MLP neurons of a small language model. Each row is named by its layer, matrix (gate and up: input weights) and neuron, and shows model dimensions 96-223. Each number is 50 + 15 x the weight over its row's rms, rounded and kept within 0 to 99. A neuron's up and down rows have the sign that makes its largest values positive.
After each neuron's rows, "fires on" lists the tokens most often at its 100 highest values on Wikipedia text that the model never trained on.

L2.gate223:52 34 53 64 40 41 52 76 47 57 41 48 81 93 32 35 45 23 53 50 33 62 39 47 53 44 61 67 67 82 28 50 36 24 31 50 58 40 42 80 53 99 50 58 80 43 30 62 53 54 48 53 38 48 59 53 45 50 51 55 41 67 62 60 51 48 38 68 41 48 48 34 54 44 52 71 61 56 31 56 58 58 53 70 51 38 48 42 24 62 66 66 35 57 55 64 46 28 57 55 50 20 16 66 67 69 30 35 56 62 36 31 61 49 52 72 42 63 49 69 37 41 61 50 52 60 49 66
L2.up223:58 55 16 61 32 58 31 47 39 62 52 29 58 61 58 40 52 58 58 45 29 76 13 68 45 48 67 60 49 78 42 61 46 43 27 41 44 69 26 71 46 58 57 37 58 26 63 65 43 47 50 73 40 59 70 27 59 44 99 50 52 48 73 60 54 50 34 42 27 40 37 39 56 56 58 44 73 68 19 40 39 60 70 48 45 85 61 66 36 65 80 35 51 73 46 55 48 38 53 37 51 40 43 42 51 82 20 40 38 42 40 54 65 65 37 60 48 68 58 57 47 45 43 55 40 48 54 56
fires on: ","

L2.gate30:63 36 70 66 61 41 46 76 51 40 32 44 52 61 75 78 61 04 02 62 68 61 41 45 37 33 38 65 36 33 45 44 37 46 36 62 56 52 34 72 72 56 56 27 63 62 36 40 53 49 48 56 22 39 41 75 53 45 74 52 47 68 32 24 66 44 50 36 58 43 53 50 56 26 57 68 48 21 25 66 47 67 41 53 55 40 28 69 53 40 43 57 35 90 60 52 39 42 57 97 67 12 54 65 55 57 46 38 59 80 59 40 38 43 46 37 30 48 46 52 46 48 86 65 59 32 70 47
L2.up30:37 65 65 47 44 47 55 59 49 71 56 44 34 45 78 41 64 36 16 39 61 59 42 45 36 39 52 58 39 42 50 66 18 43 46 63 33 61 20 51 55 45 52 32 52 59 40 39 56 39 59 47 06 38 23 72 42 22 99 53 32 57 55 21 82 63 43 44 54 62 51 19 71 31 35 64 62 29 11 38 32 46 27 51 56 56 39 76 74 49 51 61 61 59 36 57 24 52 57 61 47 36 64 42 34 69 59 53 58 78 69 69 68 43 43 47 64 37 44 54 48 43 59 58 43 46 69 66
fires on: ",", " and", ";"

L4.gate30:61 46 57 55 47 72 62 51 32 63 32 55 64 60 54 62 34 42 52 36 53 42 52 37 82 59 27 47 40 56 49 48 35 68 82 65 66 52 22 54 62 30 34 29 35 40 38 55 43 45 65 44 47 39 42 20 38 62 74 53 26 55 46 63 68 66 11 53 59 69 61 64 45 55 47 79 61 35 53 40 41 32 50 42 65 45 36 52 47 41 55 83 55 63 50 34 45 45 22 69 65 45 21 51 48 33 63 49 59 50 60 19 30 00 75 47 49 54 76 23 56 49 46 42 64 20 36 58
L4.up30:76 74 38 60 73 86 42 35 57 65 40 55 67 38 39 61 56 57 41 49 45 39 52 37 55 22 43 33 65 52 42 29 29 42 87 60 69 45 29 44 58 38 45 61 48 28 44 47 49 45 81 20 33 32 48 23 38 41 79 71 34 60 28 61 55 54 30 36 43 76 47 59 64 50 29 60 57 21 53 54 49 35 48 45 34 56 70 53 51 64 53 87 68 65 33 28 36 56 47 35 50 50 32 55 21 27 51 57 54 63 56 43 34 24 63 59 43 57 60 36 67 37 48 27 54 47 30 42
fires on: " |", " Reg"

L4.gate271:40 56 84 33 44 54 81 40 41 47 71 37 36 09 35 54 55 51 55 38 43 41 56 74 41 21 59 55 62 88 51 41 42 61 57 49 58 67 33 52 54 46 61 45 44 56 41 49 52 25 31 47 64 33 48 31 30 46 67 54 39 29 50 53 24 88 38 21 35 72 46 54 58 43 34 78 56 43 52 70 38 71 57 62 45 32 62 50 26 65 48 23 56 24 61 13 49 62 63 47 44 45 40 44 35 43 62 25 45 69 48 52 11 36 44 29 43 34 37 47 52 70 54 61 73 36 56 70
L4.up271:63 60 64 42 60 72 69 23 42 45 25 50 65 24 72 53 30 70 63 53 38 40 47 70 64 48 38 43 64 64 70 69 32 41 53 43 58 86 37 72 59 45 67 17 49 33 23 33 62 32 26 68 44 38 45 43 54 54 59 47 64 62 37 46 39 62 20 44 43 67 42 37 50 57 35 48 56 55 42 46 59 43 47 47 60 13 67 59 27 64 33 53 55 21 57 49 38 31 75 52 39 54 36 56 38 43 51 21 69 81 44 60 36 40 35 27 61 45 56 45 53 75 30 48 60 53 66 64
fires on: " would", " to", " will", " may", " should", " might"

L2.gate2:50 55 61 44 71 60 62 44 55 82 49 50 49 41 62 48 56 33 72 60 52 38 58 45 44 58 49 56 57 47 51 56 27 52 52 60 75 08 31 55 62 19 73 44 56 55 29 42 43 48 44 37 39 77 76 47 78 38 29 37 60 50 67 30 17 73 62 53 40 11 55 70 57 38 52 54 43 58 63 68 13 64 70 72 45 84 68 62 58 75 49 37 45 16 62 40 68 40 63 53 73 46 51 57 49 22 11 36 68 45 59 50 71 62 57 47 57 38 26 53 21 29 32 62 46 48 37 58
L2.up2:59 64 75 52 64 62 71 50 73 41 53 49 40 77 60 56 49 11 48 49 33 57 52 42 39 62 54 85 44 36 42 22 67 36 75 56 50 52 39 68 43 35 63 31 67 46 15 43 26 35 36 29 52 55 52 64 39 41 57 40 51 50 11 63 44 34 58 70 03 43 58 76 51 48 59 52 49 46 41 43 25 48 61 37 42 76 74 62 61 63 43 22 45 69 73 35 65 54 67 79 54 57 36 61 53 42 26 46 66 30 68 53 64 67 23 43 41 28 28 28 77 48 53 48 51 63 41 76
fires on: " o", " en", ".\n\n", ":", ".\n", " by"

L9.gate132:66 57 57 70 30 69 30 64 44 68 45 38 62 50 42 60 51 60 29 42 22 62 30 28 23 33 59 37 48 64 36 25 67 44 54 56 43 56 52 28 66 48 52 37 45 67 53 40 19 33 50 49 46 41 61 71 78 43 20 61 50 54 30 53 39 51 67 48 48 67 63 40 60 48 79 57 42 35 31 60 21 40 67 23 23 21 64 27 68 74 46 76 19 49 37 64 63 51 64 71 65 44 73 64 77 52 54 47 69 37 73 33 69 42 43 54 32 39 53 72 25 46 80 13 47 75 44 31
L9.up132:50 46 62 42 48 57 44 61 64 34 43 36 36 87 55 69 64 21 26 49 38 53 34 18 31 30 59 52 39 44 36 61 68 31 44 51 44 57 57 32 59 40 51 38 73 63 38 50 67 72 32 64 33 76 61 64 66 66 86 58 69 76 34 20 38 69 63 67 60 44 63 05 46 58 79 44 72 44 24 49 41 69 21 60 54 52 23 42 37 70 52 49 59 75 60 49 63 46 62 52 67 39 57 41 77 43 47 76 33 50 33 59 76 55 45 54 62 39 11 86 57 31 45 30 82 45 49 37
fires on: ",", " Although", "8", "3", "2", "9"

L2.gate126:49 77 28 53 86 63 52 77 27 45 40 56 56 46 39 41 54 37 73 38 17 44 38 63 59 25 36 56 41 48 60 34 35 50 53 48 55 73 30 50 79 50 39 42 49 64 49 37 47 37 48 39 32 33 39 51 39 28 72 65 56 73 43 34 43 57 38 39 26 72 75 35 47 56 21 70 40 42 56 09 49 49 52 43 37 61 61 73 46 43 45 48 65 64 31 79 49 52 35 38 61 61 56 59 45 47 52 50 42 53 58 60 42 30 58 35 49 53 64 58 53 45 71 37 37 56 39 65
L2.up126:32 60 26 42 69 59 46 84 42 30 46 63 46 50 36 46 74 31 57 37 16 31 39 76 56 22 29 54 59 57 52 40 44 71 56 42 60 80 22 43 43 59 48 39 46 70 50 51 52 45 59 37 29 34 36 38 36 24 61 45 47 54 51 50 54 57 45 39 44 61 61 46 75 33 23 50 37 52 52 20 47 56 39 35 60 62 79 79 54 83 65 67 52 39 37 63 45 43 15 69 64 56 49 53 53 25 50 42 39 56 70 81 14 38 23 42 60 74 62 59 43 47 57 46 67 47 37 61
fires on: " |"

L2.gate163:34 34 53 48 43 61 43 56 44 47 54 33 71 29 19 88 53 11 60 66 62 36 57 53 43 40 47 58 80 52 65 45 33 50 71 70 76 46 50 58 27 59 59 50 75 40 18 42 58 34 23 65 66 37 76 54 22 63 78 84 43 39 80 44 72 72 56 35 30 69 63 22 47 43 53 45 39 63 62 62 55 39 58 62 44 57 59 44 45 44 45 53 58 46 35 41 41 61 44 69 45 66 34 37 52 45 54 26 66 47 23 49 62 36 14 34 40 63 56 44 42 52 53 70 51 55 46 78
L2.up163:47 62 88 37 27 49 59 64 30 49 44 52 42 33 69 85 71 44 63 74 50 52 46 60 47 38 27 46 61 47 49 66 30 69 70 60 90 54 61 60 16 74 55 39 81 63 31 66 37 37 11 47 35 56 65 57 37 27 56 57 28 15 62 60 65 65 56 32 23 53 68 29 51 50 47 46 35 57 56 55 37 37 66 31 36 57 38 33 57 48 43 58 63 54 49 51 56 80 60 31 36 75 51 67 47 37 44 37 46 40 45 62 66 39 28 37 52 46 78 57 43 64 26 68 62 40 54 82
fires on: " can", " will", " may", "ake", " usually", " typically"

L3.gate240:28 55 76 59 36 48 79 47 53 43 39 61 56 36 55 36 64 57 50 70 64 47 50 29 32 47 25 52 48 89 70 64 35 28 69 64 63 43 43 26 49 59 40 51 38 63 54 50 24 48 52 40 45 29 79 75 43 32 56 52 39 79 34 33 43 46 57 62 32 60 46 57 29 68 42 31 48 47 38 54 61 84 61 55 47 43 70 45 26 60 20 61 48 47 79 25 63 77 71 48 54 48 45 39 18 41 63 53 46 54 61 47 32 37 58 47 94 55 52 28 45 74 61 52 52 17 61 49
L3.up240:21 55 78 47 66 35 45 49 60 27 62 69 53 45 40 83 51 52 39 42 49 67 70 37 44 56 38 55 53 29 73 66 56 50 53 47 62 69 42 57 36 61 54 42 68 55 54 35 36 54 59 36 49 38 34 43 67 40 67 53 59 46 44 59 68 60 46 37 32 64 55 27 59 50 52 47 58 48 32 24 60 16 79 40 66 50 59 62 30 40 38 67 53 54 47 08 29 36 53 42 47 76 52 44 64 25 52 50 50 36 54 36 32 39 53 26 60 46 70 51 44 57 71 59 35 79 64 74
fires on: " can", " not", " to", " could", " also", " may"

L9.gate119:29 45 29 64 48 68 57 36 71 41 44 52 52 44 58 42 87 57 51 57 62 61 36 36 76 48 30 48 37 24 56 41 53 39 40 39 43 66 37 54 59 46 34 39 44 32 18 72 44 45 44 48 52 27 22 49 69 52 41 33 31 55 40 47 65 27 61 42 43 57 57 59 79 44 71 76 37 71 39 67 58 47 53 49 24 82 74 78 35 84 39 58 64 10 47 49 32 34 63 46 84 63 35 40 32 64 29 39 51 75 72 38 40 10 52 84 51 46 47 43 56 53 70 45 42 48 55 40
L9.up119:47 56 70 66 47 35 55 76 82 82 37 74 60 66 16 45 39 46 53 51 50 63 54 24 73 60 41 55 27 24 81 43 44 54 46 80 53 53 49 60 63 53 23 50 40 56 40 28 57 73 43 47 40 62 51 49 69 48 54 52 44 45 43 32 13 63 58 77 39 48 52 36 74 34 41 47 32 35 61 67 45 79 37 84 50 56 71 34 72 51 64 57 49 62 33 51 52 49 34 60 69 44 41 79 36 50 44 54 42 45 33 62 55 28 51 31 42 27 45 41 55 31 07 64 37 65 60 40
fires on: " d", " |", ":", "an", " were"

L4.gate91:46 54 49 44 56 93 51 50 43 52 24 54 55 59 67 58 52 52 45 40 31 54 31 41 45 54 32 51 51 56 83 51 24 32 76 57 36 43 36 78 65 42 47 72 42 57 54 60 58 24 37 45 59 25 54 48 19 31 38 70 25 49 45 25 29 47 36 42 63 58 53 38 41 63 28 56 48 27 76 27 70 67 36 31 47 45 53 55 37 38 38 58 72 51 50 75 22 29 64 64 61 49 27 79 22 60 38 36 35 62 67 54 42 26 80 58 64 52 65 23 57 31 48 31 74 33 52 42
L4.up91:69 49 28 45 40 44 58 39 27 32 44 42 44 34 32 53 35 28 35 60 47 38 47 55 43 44 43 56 31 51 46 58 33 38 97 33 62 51 42 62 45 49 40 43 40 47 79 64 71 37 66 32 44 55 57 40 38 63 68 44 37 81 56 44 61 77 37 57 25 49 54 60 37 65 32 63 78 31 63 46 51 27 60 41 54 69 22 50 73 29 48 62 27 37 32 62 35 52 24 43 58 66 53 37 52 30 32 31 35 42 58 46 47 65 48 57 55 23 71 50 54 60 34 23 52 17 70 67
fires on: " |"

L9.gate284:35 58 66 51 57 54 36 31 70 36 35 45 40 87 40 54 81 73 22 55 49 31 07 42 30 46 43 50 50 43 67 17 47 55 43 28 66 52 49 67 69 29 57 55 47 53 46 56 70 42 71 67 52 64 33 34 78 71 43 40 68 16 52 35 54 58 58 76 68 31 69 49 69 60 36 75 51 63 61 55 53 31 64 42 38 71 50 67 39 69 47 52 50 26 63 39 40 41 41 46 67 71 36 59 59 57 66 36 53 57 44 62 54 62 51 59 50 71 41 37 41 61 49 51 48 47 53 19
L9.up284:39 47 49 34 49 35 28 34 51 53 49 59 66 62 47 10 46 65 25 84 45 95 37 51 64 37 38 40 38 63 37 19 55 35 84 54 57 44 61 48 37 50 75 60 63 50 61 22 58 59 51 35 58 38 50 64 44 53 31 56 44 57 45 55 40 35 52 81 52 64 65 68 64 52 68 55 25 44 38 76 35 56 43 56 66 52 55 40 40 58 51 26 56 44 96 30 62 47 58 83 35 43 41 53 40 52 64 34 52 53 37 34 64 62 41 41 15 49 46 21 44 50 32 52 38 21 36 60
fires on: ":", "\n\n", "-", " were", ")\n\n", " by"